config.toml
head_dim = 64
vocab_size = 8192
norm_place = "pre"
norm_eps = 1e-05
bias = "none"
lr = 0.0119
beta1 = 0.95
grad_clip = 2.0
warmup_steps = 97
final_lr_fraction = 0.1
seq_len = 2048
doc_mask = true
train_tokens = 1119000000
steps = 4269
dataset = "wikipedia_en"
MLP neurons of a small language model. Each row is named by its layer, matrix (gate and up: input weights) and neuron, and shows model dimensions 288-479. Each number is 500 + 40 x the weight over its row's rms, rounded and kept within 0 to 999. Numbers have three digits each. A neuron's up and down rows have the sign that makes its largest values positive.
After each neuron's rows, "fires after" lists the tokens most often just before its 100 highest values on Wikipedia text that the model never trained on.

L4.gate1661:475502489542502532504526487435521468414496503464448503475514484507553514458514555466449512444534542555501482448474510556572547569561573545478551563527502535495535494517452495547556477527470499537576565429550448488442449523484546479437447554496441518444509478465517512590536490418546487502380503474489491483516509480535419453480525506488479461485524463476453536513590499488474513484532512430512372540502450502523569584526433471509485567506517485470460515428496409527435528480447537521564507581519465473449521486492493573539521486452551525467480480453543542538461510474501507504
L4.up1661:464438487544478548440585499477521439505532492515514476484516544479457521509438529451425517435482515557572487459476468500556539504558518409508485434445490437527534498447562464530503453486478492469493527504406535470537494512569525520440502474499481455491485464450516490501562497490499475481511468574430537519583466494510449439469535467507494537569440523424546517521548399478532488573549530450491420609462441494499573487472459510548484525549512521495557511558491466563437526532495501496505514534432475450521488555504452539482465447493530536477517392555516491470507576493527528470
fires after: "\n"

L4.gate191:433490514476534455547511526478535509492471555498535492563507481510558505463460509520444460507517428454571440466504543469555487396481476549551513524490438473497490527505508504522450523406459495512510541601551478484539512508455498528511457530540516492486515502472436511522539483515556510633477454485503518502524452530509510543507435430543542571405525487506472571503453406417495513452466465485536518471535546479495493456513505521505503477528535497546574532523474531592530497438556538526551423503508515465518481488498512464464534511567504513400542509465493506460454483463470486517
L4.up191:507471513472506504532533521484560481537469505452508454518583495442573445523465503435454423481490507459411464493520440541518476457496526493469519525458392539521457476516532449570495490482478498484428533532525514486528562489462430469520564533548453527545563518525426442513477500513550447497472465498417477436514575528555481456508525491514583483515518496534470528559524406455500460440472516488518510440526429489498528464485464526521440558533444469463403514475494494510519438463478495545517568472472502499464469531517481480411532514538487552471537436496518482436561432512465465447
fires after: "\n", "°", "′", " was", " is", " Mich"

L4.gate1356:524507491455509513526534507448476527488541399577462482492532550528537492506492498511534427543484482488545512490464525453527466473494536522494543514577502473486467520595499541510601477541478500519501461441515503484511466459549490576460528547480505493513519430517502443518443445464529504509513416468442588470390601493544488504429401614527509525528553531531490455499489511564376507506504474454450518467503483475502551561476478547548505495514503439516481510488447466472513488518426539491494537488510510605458480483503503505431471485458502522497489524470504509552433463478498480578
L4.up1356:563525456619507442493559525517519442478440514481444515437534510476468492419550603492534492528431465548550483481553568503523572466425482447490551502524550481552471545507459490518544534448456564438550458518502479601458523556459545426494514490485547495490526503415472501485486494473554446474498571449463486469539502505483569486496506518531502526548445448514498481493506491494487493545507519469492452538439535511539498526509476544483528422513505477442557479500464581436535528604476519443528605458492558522509484596567563426530457532460539506524492483502441515539531466538507555500
fires after: "\n", " "

L3.gate1664:417448437560479509511511519498504473539508551527449530550507453587555563489508568419498562516516513535475536458455497465494502535544557485494529480511443606561580503429440508429481490542523540590567430458417464490484524503561506484423495523507488520487495554504486537485502484560498530458494530471510414581529412493515492514534441496481540521497483422495485467523527466501502490487501574499545537543424493581469478483511535580512498537451476498441543464510449530505482537551501505451545441492486429461437499511515502452542466549506494520470463507565475519459424484462505542502
L3.up1664:405506332511458518550467560551607496510545450548530557527478457493542502437501578422528490501559497568448508487535491442508473538509504488459533477510446548603498556466483464540484495497458528556472502468441481481492487491494542470521530471540476471487473542489568536513571475395466566502515517443556409490466540477483435482490464503456414490452577484441446431473516586563545492441569561477495501491464503540437507431476509613434542570426445496460497518540488517443449527519459473541533494478494391536476493515549519500454513591465523513545472504494449582451493478499465569451
fires after: " the", " The", " col", " r"

L3.gate1380:471524458535494447569526498554508526543507460509520522511564457543480545460455536538508425470514480482525456510440528511492517524527465466473466479508560467494546486442521536500537496484556518455553531536484486473495465541447473487474450519472575477503581517467442536501440497479479516541546511510506457423493561440520572593566462479540578478439464461425543576494543509470441456497520540455574492486498504481464445520464497513484462552488434446541555494522493458495540496490475523570467518512515478485529505511471461507468559522517455547428518529530533474476491525506454588519
L3.up1380:511595474490499479574472504467504576496517509464594535533487470493487492472512493549458502463475531542501481608568483548538459425474469476499551556452518504441477507524521471539480500493478474567444522489496529425522534504507508518518486453476581513479597493460459475516546496486533528424564546454545465473538509569482511514554521463530517504505519613489564565500484434503470460506539564488532558497485522528552443486543507507509447415500429501533452508429498524442512597434567506455470495525443529490556556488521485563544591469542446529493533429602493570464532445558502614542
fires after: "\n"

L3.gate1564:476551531495494559536549546477444558425484456472502479496485604552479454528520517468591483545512490543581410509463506430481568506497509478459512447539482460497544401465498525523489504541464518497524511467383507501415526558533495463446541515530455508516456514540477447467505513486493447523542407471506547518554458440545489498494476513528491521499491515532523558531503542513524515447502534512543409537597487531522503482463556477499574543506576482493477495508514516441550458482533504550563455487544499488506513469478515528525514540459454483505441486505453484457510432501465487523
L3.up1564:456500523454529523489576508500507468511438510508487503489550457477502518424474512492505488541482495498521423510459525541503455465497552495598406591429532438483490429449523559450492437415487573521442474472464495485540570487523484469512489523411474525537533526523490492541487457526484460469498504496474456516459463505462535536510463505495522443448499437504568484491538526557525523434519499481484526505494523519482481518570502409506425518498410532436587526437474497500485574489540542484561546479470516557557460535474525474481560459530507555529517544571462465524477521481442521538
fires after: " "

L4.gate999:446519478507482514454491451481435509487511518508472487484527474544509520519594536458473503433498562473463519480503569554460461472490419448540490479541448590549563515557525575524546465453495519415502531521452516480475457481574424463466506525483532540506530486486493532511522529497492567524488463537525512499493544549479440513481510532456497498577505553483417509504488511489553495496516483587493440550497532499470439476598533452516498458584529541492539489469524429547537472531484539502498602475527505493523495428485447494485514497493465459514508429513460476499545500470524515485
L4.up999:488499517499503469403564491465528425512447494486426453432537524504471475483489564445438523443491469547499508490507449578436425484503486405592506521464518486511473500540512524511536498492580526470513523573475514438512494464529508454473487502509471447490505495449484528453554496599498483428506532443521541496521489594532500489473468499500463556431514518503521519465418560478543555449501470565418546514578391473509497521524540496492443391537562547460505517500569531496525516462483480505455514489475543468402478511479470467518486497473425495530475490436431447496532452503515540550
fires after: " the", " The", "'", "Ch", "The"

L3.gate368:466482536461531530525483470471446462430504553544453483424485511464533547472505441593480533515494422436502506541567409501519508449480523500568521496484450493478540501484505526495481512514526464470533430532507503422451466543501431507503558405474505463545458495477456498506574482549516528446574522510409450493514506508539515510593517434466423460462559482518479464543523487463488462459488493375490500502545485482525486483562536570549559551507486541492547486426565528568533505458521513491485463506486571442539513566474464540493474566474474527531495529456494546444478453456428499411
L3.up368:469489442525471546451456458474502549503516542456510526503536518451494442481545472521419526508495474465503526512471495535467531459523456436505476465478483477457513528464519507554488489513521438503446567480473501495478554454487552503513518387448473556534498496471443492504569515522437468507531463500457498504474440485549424532601402479428486472506551426520551561475517557488557504463501528500478528503495422516471528531468467462514556606509528560513554448510541528495462492484466433546464503508531515484541448566452529577470421472533505501537481586512436520466537459497512534537
fires after: "===", " ===", "v", " ==", " ver", "=="

L3.gate457:480512489529512528463488459559473539476526541487519541475487522492495470489563464479470567449474509543535521467549482472531550483442431507533507479504485498479478472438505513504543544594538482515473498518593484467497512480499516489531545488505501413489469484476474458564498540521482427505548504570543509539462501598444495567479453466553462528539440539486486455484436542501500444490484431476403494459561535537591566575509522495436522558467531529511516595524518509535515500531596514416515509503492459507467468492533484535572538512521546478451455422476506532449483540465505443528
L3.up457:562539550486457452496537554469504461513499587485523507511494474529471457493494500486490460497510536537528389494542456509496507540461447469546559446492534445503495504517506568509428513449495491500498503519550476539476489474562507488453494530458566511513468466556457497459489499509407550464569527461543458442468545558451518533494462486427487522587473485440501510506562431521607478433537484476490432486461431557515532453608506518463492489551577483528496451444445583555504461475501528515439492517460500487530447493445466476525532469440521495502468478555484435481489494512506504524
fires after: " R", " r", " w", "St", "==R"

L4.gate176:552465503499562451451460480488487433562506514491506488556506482534485451535457464547454514542567504504518552588483505458437451558486559475431449444490542585569430497517506513504492528544490500534464506504497492474489514459431487522493524546485496509532566546495520507501436504520539551479545475458541609417501489527505467537513530614513474504473472584541442502520442438462492445528470461561524469482457536472494538529516505498554525534536491511520480442481458470470568373496534494533438555481468468417485455485511504439511575439501484542498477468507541537554437543521538507509
L4.up176:522509557601459445535458554482506477513461445485540508494494513486525506488461476490477539538508505488464544532453400497530501458503495551521448527465543479568534459516574485460461557470517561457491497468503441451471474526546564477518538512484408513474477506472541568452423496530469467496429521486501550465530475494493569515538456532438458547476484537529490454519438449485538566446509513435562547529408474497487574511554538464508470474503439512546562515530493537543478561470491538487469438516458459477566465536510517562527451536441479499464473591450509573481516515516492456482
fires after: ".", "s."

L3.gate1945:481510476437548476552505434456518470502449520492414531458458541565470583487497490490534490511469546479496466459486514458422519494440557500480534463562413477494478474541489516460556448441517488447557482535520502495426509489482453540517506529529464563494542548472469555511410449449562465487513499477507522523538464512507555495494491565513485476539526556546473502475520541468562494516528556555551501514508525482461453504449525441514478487454544435504477511504499437483471540447424465426463515467548450487516491508571562564510465586490512472569548487481456582473482557482446414486
L3.up1945:430438515554547496527519503549477429419509469486514499530556489506537515539517531514508481489441506499555574505535495471513512466540505485492479519475501492504446464557507506529530544475530470450551532523425523493463497546430444464460534542598539472539518463480533503595444474533506473484523506482455494408493530559451530483461557552481472462556467554485500483460477533486541540522523520479583489529495468507520494531542514469465483523433463570481445554480529532467515513482489435444462598553462585520515512443502476511491528526498462492559515415530507470422504622448514455430
fires after: " the", " The", " a", "b", " any"

L3.gate1018:476449518499540496491507531539468509437475495501532514492572455585516476479506464480489458491460459477486553500530464459454518519456506545570468508465484462510513494404539518497529436449425502495475410497442474534522460517543473435507550551477504530505535492438539487467540578461555487460505588440473492563527535482501480519554521519400466555405540572533547457532488470469508509532490476508455434526515447491496524489522545520566561524507429476502467461497482519515518444527518424564500497562410523544526508521510517551566496498460514583490463491502403495513510490497468524449
L3.up1018:439498487523498484454450464464498498458478494533477514483471502525400532451514471474402476551476503546495448494529586542467558457482459478541520523483472502511539474380462498496554518469508474504535428492490490509547559547511516470534419505439536509460567530533532487506565512507518466522506487487506502514495557517481506539500570517440435564448565461453526558557409515469525580428472552484482578476538475549496503481487483536527438526472478482454530463503520524490502560534422489503533512497475464466506554500460480448505428501482539560476458525513565472485547492504476560492
fires after: "\n", " 1994"

L3.gate831:496449527429479428416495531521545579485594553515474543458518453554445516467425514503457573472568564467539511525468519483475498546515511502469459561404499484549561518515511520448492508513458534488506467555558536547566557546507557418420458557474451489480537482482522502492526586513473532518470440517456464568460480512538433506493471443527498492482457493464436452537478505459484522480503520472479506506548526556487487464529440490500458449449583435480575427510463473519454498473537514535521532446474425501503551530496488539537530541531543409520511469502436411424456506528556515489
L3.up831:488533517509522535467498454503464494504525509391593554506486550546529473560467510537467464534526554522450523496497518460477536501487478520524525429456467562507538531482552497519530465445502554496516437473536466531501442516530537535503519522513548519553522488572462489508479552458493598516441494553465495477484480511526513566549497489499507499466432562530557496574480498390531508497480435535493544484551487530495549457458476552426459508554539448552500480563497497546431529496506454534512502452576475498491494483522468470533536500536545446509457482441492536465544496481548480538
fires after: " sub", " Sub", " w", " W", " f"

L4.gate1021:518432382550553514540473510493445515504521491453497556488508484497551477527489515444530559449526516527528512542584495460530513502537536491404528501435476473503606488448465452441483522439476519535501457503466492509552558470583511429468575505503487455419485527542470507473531423507474526524441562481458518429389482532582568501487476450486489535421532547509473458524530497492454521451534544470453463512508527526586529551496524505566456537518464491474526486599514469492499499560591439539587493497525536548498433519511473474533482444435495544527441579544444486557501440476565452531
L4.up1021:463492493459447452571495429589523460494485431480562456532465489484440519506499496529548537520502518441540509432504502408485534542529578454478428494489488459576459535532482520501507543535496485526505494478435451442522589579550581506527497454520516430492568450452553525441428445556472434476498555503462535486449430463448491509489523555456464524451508473525485491603533469463458537515513510428434474572554471478528549422518505488459428483447513470463504443547568530464548497519564511429488570532505527562522463526492509542489470567432543522499526513543444555479454439542495531539
fires after: " is", " was", "a", "ame", "ia", "ella"

L4.gate391:539506529486485454495492504524535501478473538499479533523492503524521569493497507478511515562503539407519482452460477448575505488477483430507464450455502458467561480537542551465459530511502485479495460468596481510501585484543498539458502463451519451460542506459460449455510438493519548503519515522509518551543610558440520529526524515487465570505483606578477473563502503479482521520448537555452554517529539457516462501533434596456505480538559521487558474546424611504481436494477480486511549571600512548553489541467480490527447476460535552603507479486571498483436519435480501548
L4.up391:487497460490570493596483502451516539520520420548560495527468473526488493520499530488464440429479531503470521535514462497474513548473503480502554449493437478535583484485451444499542466484527491501529467491488558502508447470493553498437481434443493458605563520507482538517541514486532465466480532526526465496555581473535362482531488516509542516527489511518429440512510540606448452515462480518410533584475530465567552473498494439499438479506515534555527467493487512524582456485514529443408550406579517467540502518492553495438488526440531494520544415475547541480517501497499548487
fires after: " R", " s", " r", " S", " St", " Sh"

L4.gate1184:580566537539555522460460428541473421505510505455444531429464556503545479499524470492451554508562475515467524485491529461521570504427461462511455454518497576455489517499539436497455496421530467526499525542551503497499467486517479453472501501527528460533505522484514461562492540444515582453490515518520457506520529498523454547501507462493513535540492479481466548589492494474436578490489488540524544521517514528548460489536478406615546503434445447546439454423452491423464485572467576517510511419504491465527544502479479514495546506436523437465571493525484490481457498577531502546
L4.up1184:514457566538529529528467446451456465475555525454440521443472472480497479468552520486564546570564555519483415463425534444437541494479458461504422498540495499433482512497556500567478497478486586584480477597525547502553469551553507429537497451464526587514462509459496513536524516454473515485541437582499469495439453526485479566528488478477503480499535476517513504552456487495492484472494459418565528589456490419546515574544492511581489482467461551543537514416499531559448503537485499540528518547440491461475501526406476489487531445501533494510492561521465498471479520462495487491
fires after: " ", " V", " N", " O", " He", " F"

L3.gate762:487440477501468518513533562519488570512457529483466504524546509455502486501474548483493460434516559488455534477441468507524478474483544430478561529570497492549468492533482488533540491495542575435467532468473459453498443488501474503592541547476375470529497510587470495575521493545452532539524436546485544470518512422525447505534538496506415545485536493482498479513474514543500448525540508484585520517447504540532505446509553512523496466514491536482422472516555560485587513461495512501522471477489525459474496538485527464555478537436522508467449485452516444530552510488464531507
L3.up762:544581563410447419480493517473545423520457556382547545546489528489457512546489500618414530467498520550506544545503501494511490509436503542476534463517492476467502455492424533471385465530541437553559527484422442540468576479498474504486502532479501485524485483483511456524518529534528558466473573570451590544438433523474511483492547544514490509473445475503456539479482566461508499547548537441484465489497428479515539515469520468517531449498518517528533479535509529522500563523439512521480494490520522495491550459473535496534480493527442459508456516516539429457512544540547424527
fires after: " c", " C", " P", " o", " V", "rac"

L4.gate12:497483434549506492554518514532475487458550559527480532474490457509504527539509466492582570488538584570469536512451455627497523521550483536479543551528524528560514590575456516501487477511514470533517486507489486442485529485493568549501491514485462533498566471499495505536559531504513513546462534442493464561461467458539548503469457469516462467472471507528489543530506475456520482486467533574461485523561501500554505531476471532469502436429494454472471535489487466526475491473556441466516516497456547475514565538495562454511527553431476545511466522516501514438481458514457489507
L4.up12:441481495520531557524442548512506501466490490395489471544474533473543489541482431516504456485511460449570502445524515469467436495509442466548581494500487467427507538486461580471502526490488587531456494506440425541500518448490547446430494544468461461557499510487537514427576484525536595484488459487512520519572477546531547500594471478460490552476491514428531514476509466521514459550471459475473515469509502538461437405534456475502550522503556534537504519395461574447456509415486478487594480563509574472441451423493553486454404505459524516561574509490529515474487491550524504539
fires after: "==", " ==", "==History==", "===", "s=="

L3.gate1745:446524513476553517486505527490504461517530480530460517556528420542458481513497548479456484588461438488505585492449435497432495457474522545498483490509434536499480511553417558460490537561523469524409528555527475410558489427480537520469486483516518526483509557437534578562514538498498499492466542478513464453512595466520436515451537551515497481558466444536499463498432478540540446555586521506428533495443536503508489437487478443510500523541459531540493525483457498421481450471465434428511484525541514532534560519481429466460548519486580500431552475500458505496494409534517494488
L3.up1745:523508528542525518479478486443508520539454424507520465486557491427442488472512473510560480489490446445538438504477468535494491431530500482513456479473488482499504561514441509489522412516511538507532493459479525471483475490507373541463426442467496487503484533502504529482549475492497527537520495451506534473491514523498506474510546522435496477484513522449538428490481523496467525553480502541520496408475504529497533550547464531498502422524533494553506509525499497487513492409589505577481498546486500492567463512541508440559473521474527437452518491578540554556498529373541505503
fires after: " M", " N", "\n", "N", " \"M"

L3.gate137:462512465478490494471498588520555567442514537530497497495553480496427494463419540547475465551418452459427521546555464514470491457507481478533455563427473455488537550489429448523444507525551521442475518482524543504514443468492477467479488504558541509492502469392464567524507441562464485537488449453534465503513519491481509465457453579400470556546481492479430494479512550453514474428486524520446422488507503469485486456504438481453519538486504454474492509494540459508540490455513462482475482504478501465505523470510473530522471489521494492572480480527504477484480426453597560461
L3.up137:481506524494457514458496445564427479591526502535512525534544500520421627484458557536538443475523546493437520516471458503553572528546519517519486548415556463464492464520512498459526502530421532426468498491505531533468490521453523508522566511513444491494526526473435506353470540479465485497487426461535452435468458454459572434489515548499472501481459461446559479488526500468585509538543517526493496506481520450481512459538486452584488542572502494478526497440500515487496435512457542571525475516453548479520505473510478447421529481431535460444505499465501520519515448454547558493
fires after: " 0", " M", " P", " 1"

L3.gate1200:500489544503452475504431493485488474602521523523537528531464542485435463425482422443555429455450465390524515523533491491556505524504534492495437485474453553507498459541548446531465572484456465495521518538481483495497482508499469501568454510495507529460473492557387466524495545484543478465487472486457501474494468510501527482506525428505489479448440527479503524517531518502512497484463560526520571536520469498514482566539465501518517522492451531465491567539566574523614478496604530478515488506475472540417503534482558495544381520463452518545544490492445509492441550501489520528
L3.up1200:532518500516485506486441460460480502486561481505553431495438499534494481490477512513445509525431485483519495463478558489487566553517422477439511484497510480398462482500523602449486448515508534506485541485535536456458438564558537429515529454463575474432495387488444544569580458540453518562590461507463536463509492417523522485491529508491500531453414484543520505422563517536488495499577566498477368487473506497487513545517482548549457596535509526508522486466527551480473501450506508557513496474501485575475549503507481492584509467533539537529461522528464476503566532509491525476
fires after: " were", " was", " be", " been", " is", " are"

L4.gate1182:521498468480414520516510490494477541502415569502494592455561509475525493461456534477515471498531458495446544333456492452467537528546524527486467453445465489583549536448488512540510533541499505480548458487522469442478484539483511448510567472467611470494419491436457424496542535499560522533551472488501498475478548559553571528491468441510470472422496534514426467499484491522532519480468494444400516474525517489523543458461476518497431531492522522477561474419508482483467574466488545445527538487431458573452545523557477482501415569480472524511435458540437545496482494452492504528
L4.up1182:471480486457490503506525569507573549499481509551513563553531516462504525487425528507492501480499517548454498468487494467513517545533558476551463540513534480433520523544541468471537546524563473457539506521512483511512529500510527452445488535480461420483451501589494471505489495516479441508467443516501489557567513467574464485464491513517508470539482500521498506567511520538500550483518500478492572597490484508505494512490498456437459419502494514507548512485532495541511478364483506489511552432494499504481444489536530493503388441413540481492530456519445559512494539441504446555
fires after: " R", " D", " stream", " ra", " self", " re"

L3.gate179:451556481463502425476560426482550455461525523440437436551517545596510527520481505483455441445451479562476548479535484454595556495524489468528443457557503513537482520471536513567514423557491515500456492512560548538479454598535533523497502498469419494505499463496465498564491536552571555506444501492509522607448511490493481425476549529421440466479475546465492525481566445517508564505531457506492451501480497470483534453508458522529541460460534491526523502458502441466453475532442479517509450541567489463447520578458538561518502502472474559482527525496479554461483552496445524530
L3.up179:520441452424512517503469513538483501430477507450482499447507527549518468535526474542588520513570479470516493478465495525495541468428476479504502508478541518517454493536574507520480494504545510472497465465460497528541531517491452517485562499580505513524484468465463462458491432510526519466548485510529542578455599558464443421535542531546522552502468558575566483540519486470503467549533445593452512502517469494526456524547468494485593483507524524534505513529458529513500501495477530505535467507521447530498503540434554437529448445491476509548503479595442481460443468473516503468
fires after: " ", " s", " (", "2", "f", " w"

L3.gate1315:460507432573484503503513488459509526467526507492507467500509548591422487458489531465588496528469486501550500491448520523526549510485417516500477535528494465558491517516548502439462509510481523510484553575464490573562484430530478497495644465569430449534429478480543492494540539489475498489477414510498497578538553419506498451515442515515477504511509390519508492519515540484530461535464516472471619501535436489457515545548462461487492494557506489500530468530503601513442489455480477424465535504468518515515509429496534513534432486583433555461501526558444563480526574548524528456
L3.up1315:438470515437516458489417534412497432512507534529491521537460493535452519524509493490559525522544483504406463426525454493531454497531547485506546465514517469537534545505521434570445421434501485509555452458475475494449523558486461534494505510468543487450475500542469492506507504524485504482518527573551533529472556504461451521485586529521514509515554473521481504463509547482468460522569503504464466490501472412438554392495488540508481460494505439543451470421506445506476439517538505508471506516436543482541495525556525485460496512560480515471476537537490408472474537575546460468
fires after: " L", " l", " a", " E"

L4.gate668:417612469529535471461526469533488574494496437459495466445569506502515538448564545565551552519506518433509536612532488492516528489507465482510443533476535506513482517499430488563518483510467538527528496393471510511459511510490450458457541544456514547447492500440542522467446569459450560510518391496540557501547553473523431555503446513468438434505484369480530500505562481481496525534458498500550581438636566457503539591449486470438465490441539459506503516569478552503524490535470450475566410532482482452525530535556539482511481497403537474455516501539492475453482543534535492500
L4.up668:482488450493520477394463535505456523466456470472504494477525503556508463471460476465505488492501425542501531457457443506522550528500530467487468535524516488524489560587467486530461498488502491559495530461541555552497516515531551495514464514570486577427569458510531594396486468505536544510450513533459509527470394528517511549471436544547488505502526431515524474569488481515464505448504515565499551471495475475438430497502428500480393504456518521560482520538470518463513568461495575490520543532522480487545504563517563504516508472503505491478520509506499514549545485501491428522
fires after: ".", "|---|---|---|---|", "|---|---|---|---|---|---|", "s."

L3.gate1412:496450482538540465519515531483488488498522515493528471523546461484523573507531505536498528572526459533499484510497501566478466424542478531537436493511545491482625450521571563604451559438494445564501570494466472497480466549550456553509521571526532481418512513510503440467522469522471516467489451544516477511549510528520447566550531389523543547551544499512544527556528435500465517508565474496472441512484519559487470521468503549562563546536494426591545500489482575496549492542521534456523521501426509528518505521540505553449544407555471447398482530531465556546445520504536476529
L3.up1412:445468484506549495473504474514546464461593444491598581513527475465548541502520578495542556478442463549487470517533575554481524498489528509513475535611476534557553466465416554491558497486516582457510468417468496478518478543497524467512515518486568468487447397485504474542509508514468557513454487542519496523441498511498539427449450440560467575457499454546456542514466488576509549532472456521488492526513549598561553533482538544559493460558477393507565516462473539464489464529453453496489488558473485491496540517482501489488503471474493546477519429601499472504520485525483558582
fires after: "\n", " —"

L3.gate567:440504500464549520482498446489499522472553380524468493424505444491531495532491462502464489568486564468492454526505499526491495458510577463573442580471570454480503458538484533483518515437484525505370516452469447475493541515484578513511503552476489539517570561526548451508496511478515499481476428545503553468401578485487426523500514484572534523459453478498489506495485566557498530495511391449556507515524530466489557550521483468512499557530424526514557494466495490447419494481502498473540554483506542531507468507560531524472446483510527470434494529506521541477498499551460493486
L3.up567:509536447501536489486515554471503543484486533509593492475529520431508527516522496506571462537481570463558394476541451472484533513482518525479469515505507509498508404535479522488503498493464484496489528429511471581531577507546452542466505497478444497482536479520431492500461409520491478497532432546505508543449506516505507473472435493560556463503506500435531630514491528535453536430481500477534476506548462473508441486544523516475547491571498417523507530518505553461527464464451515513511490524468446480503528489476530486540454504509507494479412521594486426469526547502498427554
fires after: " ", "\""